python train.py --num_hidden_layers=14 --hidden_size=192 --num_attention_heads=2 --num_key_value_heads=2 --head_dim=64 --intermediate_size=768 --vocab_size=3223 --hidden_act="tanh_gelu" --norm="layernorm" --norm_place="pre" --norm_eps=1e-06 --positions="learned" --qk_norm=false --attn_scale=0.125 --bias="all" --tie_word_embeddings=true --parallel_block=false --init="trunc" --init_std_qkv=0.0273 --init_std_o=0.00517 --init_std_up=0.0273 --init_std_down=0.00517 --optimizer="muon_variant" --learning_rate=0.00998 --lr_mult_o=2.0 --lr_head=0.00677 --max_grad_norm=1.0 --warmup_steps=200 --schedule="wsd" --decay_fraction=1.0 --decay_shape="linear" --final_lr_fraction=0.0 --batch_tokens=32768 --max_seq_len=512 --doc_mask=true --train_tokens=303000000 --max_steps=9247 --dataset="wikipedia_en"
MLP neurons of a small language model. Each row is named by its layer, matrix (up: input weights; down: output weights) and neuron, and shows model dimensions 32-127. Each number is 128 + 32 x the weight over its row's rms, rounded and kept within 0 to 255. Numbers have three digits each.
Before each neuron's rows, "fires in" lists the words (lower case) most often at its 100 highest values on Wikipedia text that the model never trained on.

fires in: "but", "because", "professor", "thought", "although"
L8.up746:152155076143141176152093056172110091116104151097157102113116170130149148132118110124159084172140096144148111142137143191158065077109131135170135124120094138140130150137103127121177137138131089076108093172137136202155106110087138152091111168084067103116134116109123116167130191123116096065
L8.down746:174147092112107124177124186131178118121087096066150145116162124093127134105105142132136105057124146130066123070172190084123115055154101107100155131094104143117089149070097148106089138107136158122122148071121139134150123146105130115100148137148145117184116164101116172102096153205111156103

fires in: "there", "income", "median", "taking", "studio", "therefore"
L4.up336:094148110095111127170100110157116104130126115104046161148077149159140198117133109109147117116117099141065186112128100094141107078178120128173190134097086130049132118195120088168103107125087088114033114117101176145180184177111142103107106147085162118187183139140145134133095131128156099121
L4.down336:154085130131090113154157087108139115116130146113167123106132148122105173111092098150110111064124144128188134129148104159085176161069158108107106158104150149189126140161110088054147130078082133075148096085197133146139106140152164122128134176185086150074158049152151160134122127163156142138

fires in: "first", "second", "third", "captain", "best"
L3.up285:153188128112154136113142070111157109117057139144133115144158244168110122130130169175155124146153124125134116159071123144152112138075146152071138110110071112147136165070135120119063144140132158120092149157141143142117120130070103100155122137108098156150126155089150117118157132141168122139
L3.down285:157151171156175180149124051140145114148118123107166080155190161154117083088126092146131056152181122112134115095113133126131182161158107129169192150166118132157189094107095156099111092092127135079109157139152118130118111071047095118145132169082169141128111170123137128110101122163061133095

fires in: "but", "however", "has", "although", "despite"
L3.up611:156099172116125114186151153146178150077138119157158155079115112163124135119104153135154074128068154087113156123119088141118159123127104197218124189114112114181076122141147100119110098101087086159109071137147110096137139140107140128098148145143088118074156119160102150101125203148130107139
L3.down611:138108082097130117172141153127143097141114136147130140105082048123082139125164117135122140183106144076107149101159156072167125156114100139138191158135134076114149137108104111139224134099146095146117145080149113161104089115168088185139117123168123139073111073174171126132134140156097175121

fires in: "or", "population", "out", "below", "left", "right"
L3.up526:112127126115200095127074153108185094119109171119165170158120123141153097214106142119137105104154188134101080125117125086150129138131188111121133068187149098114120195071101089121138175113105154123125148134124137166086117110071138130105101075122172178098132150181177085065129125125140193160
L3.down526:181097052120169095135087120120173133093119166134199141134116066192120171137089112143132117081124125144109115159098086059099080100143135086106129132147125176205112122103114090126123164134106147126130110145121139104149133191075118147083075101125106124143144090145136061136091154113161134113

fires in: "votes", "each", "age", "results", "every", "number"
L3.up115:190107133149154098087145135175130118098132137131154149189143123180151101135114121174077143195126150108139135134135138177117101073161162109125103130080172109070150133103128173135130106113211144159103081148102148152191185115137083132119144125127107146151113195130153084092085102149147040172
L3.down115:121198154205123159073116163157070116116096141163131121101136115100132212162122147130126105124135120161171151167148143144120091069141155103167215098157119099133124073122136146189123150179200126076130172126183111150181152132124137087085149110155124162128094099147130142114124144106086123109

fires in: "after", "while", "so", "commonwealth"
L3.up209:171143119143120158155141153101099154146124184136163173085119174124097156122068132138086115132190106152153145108101123170196036104111097115084158164124103134183109140177143166112109050143151156175104125118117079124083117137143138125130129106130106118146145145149125102156161091130147123157
L3.down209:146134115127102143156103089114139172174119131106137146112159101096155068102158134169149066103197140116074102107118178183119079148154074127137106138107216120169111218110173182150106196071109111180130183177170110186115126108098126093102091093136062187086107124162090110101174112138128113064

fires in: "other", "its", "oak", "our", "your"
L5.up517:127113151141124148092139137115129151134141173148112157128152053135160169124108085176131185098161130219103093124104149181122149116167155152068061141195189145149099115127124179136128113185119101168127101090118142158123170090131118125077132134112101125159108104055154126144125106135135082133
L5.down517:109147065146087100166170115108170106151204069116162187154111157077152169125144146093137120121170166110132114110057159131156179180105122084157119149153181144103175107125083079109112122195130092120132112118140160112133137110119088115152064197185161159093098197156108136146129141108147174081

fires in: "area", "region", "event", "website", "field", "district"
L4.up286:082117094112190179127127111088123104138153100146049151202076161118178113138126123119067135205113130163108138190114103170112114141144162167170108135087120119116142180071161082123043088070132105071135158153152128143161168175125152140151057098174130134137120157153131091163176094125150127093
L4.down286:165106118160094149094151157113119214119148125173110158131106105087157140116119104113184111131114139166126122132092129163128122165100112196133087179142109072089210090165156139128128149087132146158152158107129114119137093108126093076143057126108099108120167172051141135114137135148128138105

fires in: "began", "years", "during", "after", "months", "while"
L3.up595:136137124129127167098140142162090180205123133067108171116124086090126155041163097100145141121137116145116107048113128140183196109138122173141128155137082085111153140167164150084156147175106099102166117098137125170079149115120119142144083137176165095125145054071082126143103141158122098169
L3.down595:116157129127123135211148142091166166085089128168136114152135118144118192151178167114162187210103105139101186136104123160113122211135124150081169105081104143141145110135115103178091170129128153156120115093112123068173087165111099156179084121148129128149122181190158156132164094084108154116